MLP neurons of a small language model. Each row is named by its layer, matrix (gate and up: input weights) and neuron, and shows model dimensions 32-159. Each number is 128 + 32 x the weight over its row's rms, rounded and kept within 0 to 255. Numbers have three digits each. A neuron's up and down rows have the sign that makes its largest values positive.
After each neuron's rows, "fires in" lists the words (lower case) most often at its 100 highest values on Wikipedia text that the model never trained on. A number after a token or word is its count.

L4.gate299:161143119119069122086120132118103139098161128123117105116077148173115160171121137089112186120122187122151187112169149135138158158150106120093145162153144175147136156147160119171149120125080119138157110168122107120111127149083123123220066151179150146159120166137062156093151104066150142100158114099125186082175113121087132152162100129144121055172116150156107123159150163105153160107137
L4.up299:147114161108065151200138158133162151098122086153114128194159071146089154115138150150115107145081069098176047112153094157123111161150201103160126125128134139163151163095113138135179135136108128053140168144128110092122139104169133163108174152052103119090108097109131144099126127197107136176043142074153129188142173134088108138128111107141097124079159126088098139146115094120089060188059
fires in: "is" 36, "they" 13, "was" 12, "also" 7, "then" 7, "while" 4

L9.gate81:082160096117186105142155132145110104118143169155111093063165091119083108157128149082100051137047127166152188138127184127155117132154148111210154169111128129102117105139135117131129152195088129141160151126125141148152156116137158155103107149145142091106195116130088144068083101180132116164140138094180135146058139100096167110058161130089118119160119139148145144091099090081080103106166
L9.up81:116120145117133114165104160177149097151135152156184097063107157149114130148171123132104116213127148085103126100120189085121134156145142179145166093166171140141125172097148127093123140160081077119118123177129162147064115096126135118053121114100110167108170157093094130127082056081047151126169123128140116186101117082188093139113067137082129104069064128095122171139155133149096122127113
fires in: "and" 52, "our" 4, "his" 4

L9.gate350:140097181161150168132109140128092112130156137185137156146134129143072060061166110174102122143148162094159122146175113144113103132128056094111179159142110088133143143114131139147138109158104149129158131131093099149107120103121130093068134184081184085129087158164176154042080151105147084103105089079115092210100117073113181117110126089111157164128154164132153082078137185106098103157128
L9.up350:127123069136124107110183147154148169156160118123130187114080136120106098099086106121102133109055071141182158181128171129148115090174134136067173079120106122175138180120091085088119156131098155067170132116099072107193159126156092158158137121107174139144118125086148113071117159134130122129134150132103140147119184142077151057137115117101104168140130102174077083167160092113101143152084
fires in: "and" 26, "to" 23, "even" 9, "of" 8

L4.gate366:144163146117100116084101195094147082131119158180109145135124090126131161136130160107094129124127158102153113077169096139148165136099124130149150164117089125130124122117141095108078106172135144146129102064137115142139126125136113148093075164124162168114176160148104119122232121118140175111090142118115084084138214126128078144156127181100104089151076172166127159081149116114151145179159
L4.up366:130032116141139178080109114136044140162126118153142143099121141136099139145131130131133136154188150090096211123117162117107156123119136095080164090158125075122132140089161159087164091124118154119143087212186122099131167146138131180149158105155133103135086151075101141117102119038039156057115118164150138142118179124118237159115087130128092119127159158129088088140105172092120124153102
fires in: "also" 58, "eventually" 7, "not" 6

L9.gate420:132108164098142178080064173135124082160132118158126134169145214115074140148107150091089105157126168165109098109104118147141140127080104116149163124126120152117131171165140093166083133113076180130111130135149101133100080079153080149084080124127118183152127111087104128094174096140095122106099138096116048190122153070149146097160188041109113181122080137132136133084169101215104100131181
L9.up420:128132181125154075130077131048110149135106150124148121107153141131126154105058071109172088186135171096114083102127128081105146106113153164169110123066138169169109149141115135114121092149137158113144128080079141131194138103108122189161115101168133139094102142053039117102082122124083192161122125156123120172080151137071153153160134131166162177167107131098068065122158172130153073115085
fires in: "the" 77

L6.gate581:103123145082130134152145154089143153081086110108150084109192128131158121167115099044143095164202156105134110099109113134109102124070144202131166222150054102101090125157092120168125166138113088136143093121127098131125139117141161157144069152068174085133128168095103164137101106109095170177150077139141153172116103125103145083093102158121075114179112136106119135103108111141123117141125
L6.up581:091134129058128135128137176150163113045129098134169123109102114113138187141128127120184172080122118129154187162102115195110085109105172137111156121127135177068160149141162164132094144131129094109118145067107149113121109159123128068122076115142161067139175125127082090129110068167110133149126135112199132069137137115077140118122151147150133043098078088127130161109140098165112100051142
fires in: "film" 37, "book" 10, "written" 6, "album" 4, "and" 4

L6.gate701:114102101115172130132129130066131184127131150155104107108190162166131162181194139075135122125112135115172102130148140128159150085145103136184131148113158148160110142109123132170107146120136150156143151132156156105181144107138139125099147130102140107137128195159141088156099110090139102135228148092139127099086128126169148130047157140175151085165100193131180098136131128141102114086137
L6.up701:138134068125153117180148116084153205104140114154135077148116090127086179137146133157144138188111116111184154190127155139171156143121081114074141101142144172129201096097097138128148154100138089144092104117192128124169058109098086053154122121124173102179119164105145115118109154176170090116149147156168158163077133150150151143104134166122115138134133120124078129133113109112135126119096
fires in: "and" 95

L4.gate100:113117111165191127120116076130143088125196157158229136109035160118082110197133128188087184165119132129114115166073143101099115065106074071087140092080168132119134066141155155152126135116124124128127127147113095150121173078115128125125139120111095104135167151139101132110093073092094133150135141157129119120157130111058110064121096136084113122143151173156117133078104123122141185092142
L4.up100:139100153165131094167068133095120158144090123140140140134131068106156131093091165099110143091072142098078161218139063122084182092158162117102151161111116069115074145093158128125107135120126143153134113163102125044035141121117178108050091201100067115086212138100167141062192078139164161142154161127082117107125187141095130102112097209084136131145081168126140131129137124138106138140133
fires in: "and" 75

L9.gate505:083083144091092136128153143174112158142098132068139085125102112081117176122107139132124150151127185173151149115183161102103198149168131149191132160157096101155075110139077078108156079129117146103128122101134122164176109118102130162108121158189101122118095157112107117081121097141112126138106085106111086189119151093096185101116138163224137170143086179079128136160153062125132116145160
L9.up505:098099143173140151116112137077156111195146119118143142121051116163119148130137168153140117126122092150105140120146093108118101092143087134104078074134115184134149141107162095117140122137206116162171120120154103167107134135073132073084094145119084077139107157093097131139089091075083112060064153156166145109153095119136146252111121114083151131098126132189099133097121189114156123135127
fires in: "in" 35, "his" 6, "their" 5, "26" 5, "league" 4

L2.gate53:100148136171098143129146127103097098109148077115080123243164104126174121117129136118048132179121177120131127141098002116136163030139100119088163103084129131126161153183151129129102112113130185098136120117127132191140108123188158071103156103143090178151126097109112145141157132146083137120113175120140114153136174127134089116174166117129086168122077134168076123140122135130126127132138
L2.up53:097154153151146095064123110153124107175085103148104118127149131060111098107167134065061165094165133141189150150111142112114186167180045106122156162176156171098137129071049139075125126197134157151113118135143132124134122121144136142130139144142203116129101100113142140109092124157123141127144098128062061139192084140122131087111151129132154075103039121152186094154103127129089110111112
fires in: "who" 57, "california" 4, "whole" 4

L2.gate194:196087120122100078056130100095118096232091124147165122113166142093129118083150117165130120097165101120194141155057151138135129161166134114155172143122128118136172115114101148155149120182121116109129091131140148138137133119109083091146039091130057145097098141115122137117126096129191133130107188137138098140143141156110115110140070123131085215136116047135126164067156111122150075107145
L2.up194:088129124110151119146153164148179167086152157097072123128119149119110118160154145130066135111039129143065168121184141120119093140043183148124099114145088120114166132111097130089132109052129144179146155133124130065138110121072155094107144111131146199096120160081061111123119120068133125152153158108106112085145100130122148097081140107135103069159132135109173140171131112127124151118168
fires in: "best" 28, "all" 10, "hall" 10, "nominated" 8, "year" 6

L4.gate545:147137132149151131082153108080151095098137129098090081146107109120089097134108126116131109072083151155107121145099187123118145169094095152165188138161113091169158147112141122164127193122101155123142085083148078166114059116146117101087079122148131058127107112174157095141169097100062093065206086071138152133143127118135205128175175188178141096093116158098064117169105112126097155128103
L4.up545:110084047128186155115081074100117091129155139094147149183115147115080125114089139129119125104099097145141146142107219120145140058139096096183091086143141183154164163124063140117144119160139161136156096147161084145212090120104129117087092173181128167119106119072119122126139158074085174166135092159155115131146116092085095193126114165126081164112131129085120134107112140116110085178088
fires in: "that" 48, "and" 16, "eventually" 4, "or" 4

L9.gate77:168096106136080054118113128133116172074068136147192166096181141150169162109172180104175115117118167190114170150118125080224140114149094151185135109081108120067102125173073113134176139150149191129084078140144100088123092114118130126115091161112153154122104089104145111177108140137137133134141111126128083115092156098128136158121138083150127136140152171104139165154184055132105138162120
L9.up77:069150107184151143089143140107085186179172147178146130080145152125163147086123140083133087157154090145198136123100159134167111088144161165152131156128118175108084166149166120099091148148111142157141066114167106173134150083169136085132157146109123090157144097116157153101108139117103145112187134147076077122055108122104140146134106162135125155195118127152120115137117187096155086095147
fires in: "and" 37, "the" 14, "of" 9, "s" 4

L7.gate358:173159146094081146121126152176089108158140087150104109112111177183149169133140168153083206093121117127158086027066103132100142118138129180065123141122139199126175100123080126128134157096097115089162098119123111089110120069133097130108162117133119107108124108155137130090085162120148149029110097089143129153107137097123146093132128103054157153143135130163122115123157172149086119126176
L7.up358:175143165134095096108070143117098086105209072079124096131114109148144152151152139114092086106087096138110083086096129148199082081111145185154109157098079114159122140172127181129182080124127094144189165115134141129165094127142141151102123119135148136153183101091152187103102193122131139093151145074151116102098100100110201100148129069109119132087150161099081112169114073133175083176106
fires in: "to" 29, "we" 11, "can" 7, "i" 7, "you" 5

L7.gate19:145103135108146179124103208140141178127101125124094157155056140161126125164157130189167164159108157158189168131099129129171151128055105171149198158119102195118162212165157184136162131113123086135205160171109131132103086087173100128136119129169128092147117115097042099101144102032117086106106168090163091135145142083136111112115150085124178143159113159150141134090138109174121111126137
L7.up19:119078163136120133173123083119115141086088091115094104121133111182138118079094101143101125103166103151151051112129093128167120060108113198134124108117062118131158158124180137099137113140166099139111155126106108082149128183149111109125125164148112119130172134117119145173059130125172147119097089187100128153115120112078157108105105142144100093095049154129128105152134065173121132102087
fires in: "as" 51

L9.gate481:100135116134184131133093139119128074146119130119082168159074132137075200137094174154118096110108119107122123139160150139132125141192081071112122123127105200142121091114131089111157116133075089122119122125162066133140123162110127171083100176117123142186138140096097153073117104129120117075100120073143124108132137142114125169135109070110142082080100139119186153072149109168140144110109
L9.up481:132194145167105086080168129124080163172060084167083062094125169127124106147174146044133165112076182099096150121083145165158079204135134084082127171125134151155089119111096138104140140132121084093143132157118096116138118133117178150148177130166132156087110158163146059135148129110137126152132093103091086136118068173140151190135140154156153129059124130141176188088137154176141115094161
fires in: "is" 51, "was" 31, "were" 5

L2.gate691:154136139151124140071160130100161139084095119081120153139146158107159141097126150085149122160084077117132134159096057132146124122107092216164089095142138210096149129146156128194172118136125174147148115110137085153130141145156120136121178122135098154101132118067130149138116146164063113071124134126151113113120131124108098130155155188100172102093065149140088129126144131130147142129135
L2.up691:151042096101127092112090132138169116178138114107144137145067088122132131129141134105170110084150079141129110181116160137130165078106103164175123117172164122083176183104118120162127150182138108118117164139140100093130105124163091121147127106142143204113177108110079112110036062066176112092114176164125152163186149108177180169112109114118204121109120179147113129109130097125050102148120
fires in: "who" 45, "that" 31

L7.gate333:103134216168069159161163148139147125119166114120179071220072225149137161120112118115097197107107080113152090132130071121085106100099132154090117131148142130151163093123105186152099150046050149196163097147102121116156092127103097114191104098150137125166128124163052180163064169107137158104131156116139146151149138098143145140146132118068194117184109125166136117115130109149164121100153
L7.up333:139153116149087088148113092146104176106126107076152077085145125144114137178068125088113099134103175107108130122117167089145067155139229147162105114124166059140148088118157119185127107139087143120102115115124088112095154184140116111095110127147153117087133153102134123094087136139053074102115146162161164150142046085124105167157132149206148174105111137097144113138127140126114139145129
fires in: "is" 47, "was" 17, "preceded" 5, "ispartensis" 4

L4.gate52:100143200142090147153175177099105157159132152166162115155156156134176089096189110107114177067148118137176183150129098122128144221098127150174103136088074044146147122151152092147143137113151161139133131116100121117092158150143125118098117182119147107107171120187089109162133179102132124103139118102177081103112087178081118094116160100179132167157203116162153140146098143144132117113153
L4.up52:129132141175122143139132102102100155171159172182141169095195156115126130158147107113160102192127207111140065147150073121135105137123172137118066160118175133128136113086206127147107063139141184205092123155102143143137169188133119093146185077087136132129145127168118187139104171074086086142161155167099137098098150115105127156073119107052188097095125125119106067078094135125139145093091
fires in: "written" 25, "original" 14, "originally" 7, "new" 6

L6.gate547:166120094174082084117110149120160125121113130160131135176159168185119153115150152177128102094037174111130125130154158091116103121144164127119098134206126083144118185135102109161153185127129161114121112135131126150134081144178122119129066164140155180115094079125149081083152154144079102142098136086151096115127141098114088151083148137121048101150090116144134134089158085142096079099110
L6.up547:133152180155150116102141181182120067103167138113129068130173136130151156171132107147169180122165188102162076128130112126113096184110167130168102099149204121174178153108082132107163158133135152110184128121115153109145174089133105066160123117111156023166119113152107097190084149135114140129088118154178155134187077110054125167124195135124114181114141151174098173093144143138171112115089
fires in: "to" 28, "with" 21, "of" 7, "following" 5, "list" 5

L7.gate685:095121063154117108092101119162094145158164167124190100035111144153131132132160145147126079098098119160089110131093155178104147187087129137125097182099180075175109167106101136132096143157078121138165142136122114117137141097140109096175122139167137079126153118172050200133076144113149102098094171160140136172131111112077101113125131166095140164130110078171129089141140122150094152103223
L7.up685:149144198087116110143124119187091191127123153171173178128087115139099124171134114126051101179127136128136093165080110148113113094054114091128114107085113088182112176147122125132107124189126138145095084134039163122131096083177125112165133117158163137063133158083097181147137168065139095146112134090103119138106138131150093162099093149109151158088146152098081114116143115165121091143138
fires in: "an" 49, "massachusetts" 5

L9.gate326:089085086122175156202134123128139096143115090134165128121111155100100128166173109102141140135097096140134131139096134146156122124138179119113121181212164128130165128120115133141155125111101144165122096132157106121078115142145102103178134139192152123077116084141105103136173169119142099060155137132092160135080097106145111140090111156120156174096114142101066052172109187105074107148137
L9.up326:131158088148129133174131148120104181132076137147125152158095088164103171053108139144178130150128100151131119132098123146175139132147112128141159181179144123081173180139146142155082148142091169133105118160094184145112096143115094126170173203176138095121076169095088167102107157099129075109128108116148140156032165094163156133105135202096135095045160150168135147150093165141125108099125
fires in: "an" 88

L2.gate337:184143075141133101112140127138200159118172088166098145124170054134098115151180133122126122188150140141180112122102144113097121207234053140167189121119110082152162138117156123193130125155123138225104149113111136116134189122134128106205159111123095179136104103104157126101171178108091101216140093133137117127086158157132128074143131126145106133108190141122099136083097125133118101126135
L2.up337:099124089069138118083094156113067106116105113104098112124059082105141124132123139055135134089119056098109123153056146130121143071094063143120096140095131174158124099165117120191123114166131081137117097151132087094148189136137113081233149083147126174129148114139113116095076172163146145073162167058121127117080112112159043133146132117120159080103114135142123132168154115131152063131121
fires in: "by" 23, "after" 18, "president" 9, "who" 9, "near" 4, "michael" 4

L7.gate222:096131086072124165112087127150158144149140127136106098116157112085161130070145118167088145071114177165172135158094083191144131164109117131071141189131134133138095146146123118136129139134099151147121117129141183126075090109188138098152153129204162076057079127134133099179161117125154069072153127128134128120158105100100097170132154136107167153114136186098127109173112140133073130197117
L7.up222:137169164089152130142123158158124165145099168126150112159133164142084175086123135173128190124151077187114116146101078174155117115109073154120125198106132105106130168126112075135091134136077108128122136161076150091110176179099106170154152166195156116104128147078112167162140150125158069173169132104126125130107121119125117123143128125082089158129207138163085134171103211175149166118176
fires in: "an" 95

L6.gate205:100078145102119135109150139153111131148068098081086124131148144143104157091161193083113097125152069127119100109141088155121135128065139087142151178129138086095124158133159127102131161096114152144184115112088138143136107102153078180078091154121172114096185118182115120189120107087087128129101123154101136122167224073205156098095118117127140165124129075096138112171137178130141184127109
L6.up205:179105104147117116101068073069144096116134131167028127164068144140137132126108171087161155075106139123134154104088136146124193072167094139142084156138072107147072209143118109145160146120170063163126223163136137095114089102164160136119091145180142157143114111138176078091110116118151111122178152114128088146155140110155112100113157163203067155100155141076142196122177153110060144156135
fires in: "as" 39, "sometimes" 4, "tempera" 4, "that" 4

L2.gate643:123158111060138168164103126146068132073092152087056135209123119140130117084121121085162099151084189111174108081188161133138144160173138102120151132127104112136165165135126120125063127115122122071146125126128104070135150129163133174158150123091101123067101045152097097118114109115166128106097134123114131113064146089134195061131072148135105177134070087120125162166153123129077186103161
L2.up643:099098064162145090086201136130116118168165144153138118140113093130186113148195149101110154104080108156090172132152093113135186124171113100093082165130104169110099152106137103110150139189133162119116078148128114146110166147136156075103144107133144153164152107120126112085103118131122123065132147155129122137149098144138105089163147123149050114115127115112047090097115143136111158116131
fires in: "all" 33, "pulling" 7, "medalist" 6, "first" 5, "full" 5

L6.gate656:117054106141151146093189162112066203064128151135140087156111164131143170069157117131134142086141107163160197139108149115135147097143148119140104159106102133125167159114167117116144166128110154096108120142140168154136093076152179076131062123114133080135112112119149096107157147167110106110124197162107226176078171123119128165148123095133138091171147184153184141128124118134115105151198
L6.up656:199168168083090127121067162176140107129137126136080153149176135063129146092138163119165176152165134129098163086119161124139148118099181198076160083179109088089132111138117116138122114119131161083167117130109098119054076121085118146170129127097116203111141114127156137145153093174114159085002162116130094131158121111201086098167075130107177123156140093129124123065153159153118114151109
fires in: "and" 79

L4.gate477:103168132144140093116182146139121179084071170146104097161112115136178180124178152166146125139139127142142186103088087106074140140109094196119126166200042140151181155117073117162092137145115073127174116072118107098144129082131109159162090108176164073164092118142178131083147155172132170107092107103185118153141191126170134130144112158161105182111158128137126123119194119158102147130177
L4.up477:076111136129149144130137158088030110149153132120198144182136175145171093124109146128121119119105124061082124115127150143151110164110111155120132153072177096170192145073090156136116140150129104157157073125138114117139119124145075157142147126111101072116086157197101135119149174138085140082148114155125119113153133123132132131092165122128120171187074106138144069066198108126172128085096
fires in: "by" 41, "to" 7, "of" 7, "academy" 6, "strategy" 5

L7.gate423:157076148131144092105124104090144088130169044132140116109094139133082125141116111159118097074106106168245166100139100119136117148161153125119082142105108103137135119086153118147094167207119151105110103159102090182153081100169117094145124156131137125130166095097153071153161110144150114096166173090110156073126139082130132140123121124155137105245130165088170111107165103131120148114141
L7.up423:186072141128116080091093147100102066144170133156056095156069122091177120143156113146121095083090073125152095109156097176138168120062139191168103138116119089120117126120133135142163097133159110135147125148134121098123159074164113165141142121220114170078198130140124087181149129133083051088207170133138100122184094113129076192110136132174097085149153101161130155129157110182192117161144
fires in: "that" 43, "to" 10, "asked" 5, "saw" 5, "as" 5

L9.gate645:134110110058127126087091103071111117138130124146099069124148117169093086153163127140085099147090170064171109150139135168104153190143139149103111148142146121164167121064145108121098160164124143082120136073111131140148137104150112123071139140139089144138124092139107140120144173164094109091184107141089065118089178106149125077117094072156109091108084173129164147170121188190090134110162
L9.up645:116102096175183131140179137161116186099100124107110147112078102110104155134159123144154124112163151141172120121104190091101121119108159074142147152135124147108078127134144105164107134116155072134168140128085197126073178118141110128164092186165196185156091110143160115111034103138112148123128166165124112101062143136143155189144072169116128097167176100172119137104161068124192053160080
fires in: "s" 21, "her" 18, "his" 17, "lyrics" 6, "my" 6, "guitar" 4

L2.gate341:137059238209136118107142110124145144137118150085095128182095216142170134131121131124196136089117080117131124147184101156150169104107129119180126201093099109131053133085162142156167143179124152106138112153143153164115123107156176119180132098117138161135120089140172134115093115142116092129126105124097107106111120203120070104118085063116148123107137080132140133149188127118143124101118
L2.up341:156145167152155094096137129102093140077148074159082123093146114167135114098159113166065191113121161118117127132104117140084165126124091104137189193148112138144137155116179127213138120142119127130155202145118138169131054117138075155188116098138143166190168159101118121117108132177112139157128088129147074097159199103209136161163124167145129109122081102085118134147136125127115118132133
fires in: "in" 28, "written" 11, "over" 9, "music" 7, "through" 4

L4.gate634:140079168128145148082160101154123140083050064216118078120143113154078230117104114081133151096060072146140159095167065137151095154140138124114129140130135102136096086132165115090143163186131118149085160118095074094098173129159149144139110162145165126110130166074117122087140091125090120157056137136148170183109173126077155168122133110160147077149062099132168208104117134128127126136180
L4.up634:144130108125131096113171190106110163122166148103050128137126035142084081113139111118152106104106154101131120157054164128196090135070187076139162127143123163143055191145108141141153170130140073155148136068189143147138109141127107108107064158153133139082152180102129101135142127121161139124141060137155134116152096128148114131088115154189082115080166126157150145140165080107133127230119
fires in: "were" 49, "became" 16, "was" 12, "are" 7, "is" 4

L6.gate75:131126140135143154174106120127108132110097123154171154150110189129130104143163111134081202060107131191144156108187134179192154079147135177112116163176131164162105140172081146179159136197101180164117151106082072162103064125169124134192102165151121174138137161114113147099161147135178145158144115127144090134130126115135143120141109116122080130113111157223192141116137165136193129160100
L6.up75:131167191142088121096088164138137148146129156079135099187109116170094067141162098129076147140125137113119052085115195112154140110119085104112127105101120121195101171178077082189162145203137114133065174075122089059122106123078130112106111128123099102143172143051131111099182152103161090135111095184114164078144110121130155146132079155106128136121117142160130129128145100113125108089133
fires in: "to" 52, "of" 9, "the" 4

L9.gate485:117121140180156128142103165128124140131046118139106121137143185145130115156165149113134186162052149128137133112193130123162210120132052160140146124093161136113087158087132121138161100189108164092152144219145066209131111105109116133146125118130096113139132075126092135070144105128162135087143129099130131151057119108240161140155140095131144068137099145128117122066152126086118133079102
L9.up485:113156133140135109160101151126107123111172132146134092172130130078094146173132089064152095116129095150173183132156138135115160145138113159134129110093114128101066111167071143134134063119185153151093116044114163129125082173190143176153154198150175118092154118110133130088135158063112148086136168134110121188122122103066099121154129172113106112171145143160181115161160128130177204116106
fires in: "the" 74, "s" 11, "his" 4

L2.gate557:073178103133135118091112143169063071248132157141135136126164163168168130117160151167085110107106084141111099181163099128127175062096116137124086119136197163148091084157044124152102109139135127055142141106137095073117149122141150112114118090161130132116107192172159145090167133113136091126108053141028144105163149127112222197105111138117144142121122197123090162006118131126141192129139
L2.up557:119072081174121126094109125151214063152154121086169120098149149228137142095099126146145142135123076136166118166142163104128181100158144127134204144126162155145152144206130122141135132113130113135124181128127161095133146130149118072085056103136052100136126123117121118085118129106076105142146182170110126058061127117096146183146110107141114108111093117101140086124085134131129099114136
fires in: "also" 72, "representative" 6

L7.gate656:172155151111152149092153147103120141082115118197099088144162172073144132186141174104154150140111112151195147129111135137138144169148107068159104087155151132134164134108189131146078042103100156134069062171138154146155098104143119167166180168165160101086115223077115163071124131148117136156109131153103086148089159104130138094127117148120132116112079164159150116139140159122095110137165
L7.up656:026076142126122176158145089095117140132131159104110156144176086153070148119128112078108153109108117132123042179162092107102145097142120131177088210144109061090159129122142171122097094125118143155108110115130098120147167138127167133141140147163172093106132179105123140124099132159064225102116175179097179149106127148121112098144124104134119118127171145136129149111137118104110081161087
fires in: "the" 61, "of" 11, "s" 4

L2.gate27:174118104044138167148085159139056097119101113153125121156177083144108117135117141100143157099125082132215141115087101123144134097121111167115159087078112120130154130151141118102165121159130057120126182118121092176139152155106113096109142117096146149094161050165095151119105132172098130155174116120144129101132122149080084102086133043139095136160084086137176129093109112132124091132125
L2.up27:135173173116142155142190129104154107125153149116111119100178066117112133127125142144113129134119138114122093168193137126162106152195090092134101135191129110155135150109103127170101128112113151102122138153114164066137109140106131157096125175083098103199138164115137097063118112119137145037129128150115133109203116079111135130127114114118101093111107142125187154094137123129123187142155
fires in: "all" 40, "institute" 6, "only" 4

L9.gate223:086153131116109089103107138195141130093132142182075133135071133091098174140175106123103153153118176053114083146127098046086114136111151128151140103171112187185146089172139090164166091127097140095150154104144110115055147060137091192196198171076150156164102101098125104087087160123088095166078083142163148169103152084142178103145126104160137139114142122102099125126150104110026117105108
L9.up223:133129135182097138102080097176095152159118131141042089183095145089083116108134187133055120183103123122107144146106143096140131124118120170130175161078150171135154139082142111149138143111139135083180155091169100130083098150123067182084128132180144152155160181111176070070153133195096191091135076115130099172082148119160129113133074122069126106117172147119126134099129161122105132161143
fires in: "is" 33, "was" 19, "also" 5, "industry" 4, "appointed" 4

L6.gate31:131133114188105123123111154098148143074137110103137119124038156083156170114104152136135096130160159178127131127113110034118109083180127168135120164137117134147117110146095151149122143157060105049149099021106163129137112146138190157148093106166081087139147183124123135061103097169175115123122096155162150120108151101154176131084101098120150154174169118073088091093187123119082071098176
L6.up31:109118119126099095129085124151101135113158154174157107101098147098083103154110083154142103184062088089151107097130125070145117111160080109151115079114176059130069113146107096099095120147160138142066093163174100164129124134140154127157147101073119127127169084119108129084124143117090124145152150170122105162115139122120162170117088092191099112144115147080096071127097141149070099056086
fires in: "the" 33, "s" 17, "a" 5, "to" 5, "day" 4

L2.gate180:155134140103123136090168152171151162157104108194085162145106093138120136067092113144115156142147081172129143135130127129095159154131142165149121165076122135130086175106096113157080135160133087040114114143110063108110159146153140137178134174143162139169143124108093150084136115153143141145121083160145122118167146116187199120152167064110128107113115033079120132062097126132114111118135
L2.up180:138058107051135105142176121164130108125109143100090122188086117142167117075118139112058152158089124149165144172103129099120123136137076154157207137117144166143154127119127095184118116077126116122096129125144045109123153154170165065136228132176089042079147132085149115151101134123154171109133220115122116109168167111170131103125131115132110082099108105120116109165137131139110130116097
fires in: "as" 23, "footballer" 18, "football" 9

L9.gate69:171073143150151170103098170089098096125103101158098104120115124132131094072084160108075212145050127114165129147163060159147144115144105137163101183154137150137145171093146148139151164130082175111070129148133128144174152097180127154099124115155118108110127085111153105086130181137133137078167145086086147104152090105122192093101131106168166118139161152145094109157139110116134120140083
L9.up69:160137126112111155094107121116123090118158141129091140166110144173128121135108197106082229147115133116101150070118094155137142117137079161164096134120184182151170090121177117131112106156105125145149180118174056112149126115120068152138112115096192131158129111132111141089106133161104175111162082115115179111142095120150183055150142146072163047127088160185123095183147129095155160137118
fires in: "that" 30, "what" 20, "who" 15, "we" 11, "it" 4, "whom" 4

L9.gate186:164083156096124098164142221128166161104135111079138141139102135161118134072104156156085082133158118087100145154160098144110125123140139102169113186119152148147114149118159114114130114141129124140151151130075052126148164103144156061174088148097123098138190135107179147106198126161139085121133093084188106135152099139145115138117135097131132098079088152166133043106147091151118063094174
L9.up186:115107072141145167128196099159140185105145102124170139141163152109124158095069146132139095102178196140121143122140187118038016188079158130161126094061145089139117104117132139119097127131125094122143125119193136160146136146137157129122114152109131139079111131095169088115135138126138133107189096093177139135127125111133197138133094138100076107123108162098216071119172173146187103181163
fires in: "of" 25, "by" 14, "and" 7, "capital" 4

L6.gate99:156071179159138200159099133193168111110127121138102127179128102178092151160149143140141116048127140117147159189117133177157106126124156163120150163155107177102091144126095123134134207112103133080081124186139136132142166065136143145091141117081140147098138144053111155164148097149141103141095157107159148132131115127111153071146127142058167140087117118134149219134121110120113137144086
L6.up99:140171125145151100100142064109143184146123144145082111106153113209127134116123177138126163095093085131163197060177149159118168130119032112177178119105129093118148193093128151102142121140101120143128128104125097091108115062110134112127117194182121113169084114147148151096133148124146118147168164154137139108127121133131150140123117117174088074145113170173136144147105099137145092146175
fires in: "and" 49, "they" 24, "she" 6, "he" 5, "who" 5

L7.gate404:150166128082160110131128086111096137104156133138120125154119168150137129164132157126125159150100085138202186092148177136120086076079106122127135103123119136191163150164100092170105110100105168124119134148146156103124085071146138138172093176078153166121161128158104141139125108219080104121099177130121133122119141091103123150114122123130162101189151152114111125114117155165096136084185
L7.up404:116170156093165152145128166116123120086156169073133111171132122072112107078158123107143069128127125133181151162084175153145102136142188125153137089151145157162151112138156095157116075137074126113132100133126089141177105093125143110102119134157149122138138199187132182106102062140130122118115153150147097138144111089129141078123119139139128168170164098157128081091132149075098138162144
fires in: "and" 54, "in" 28, "on" 9

L2.gate234:166069174147079107165141135119157082173077137139102114096163143165158123077124156202129148156171121125103138105141078130132089162146091143076105102121190139116097127159146154137133131146130153123133195140124112127128108109086138136109120064101164130044139128146143124038137188114094137134124089114138131159154108130140150108065055122111127117147100126144176105071105123120196075126126
L2.up234:124206156150106180109094109113191119184127139094154133151109056168120124110149117172197144149145108135080157104130122127125145165096138119189071127078117141108122087168161144123127115098133112102140137142132053077135122124138145069169117073097144077103101231132141136118114149114109110145133108110107132151184134115159125122126156114136127120146202110139052113202115134123160181134145
fires in: "who" 76, "whole" 4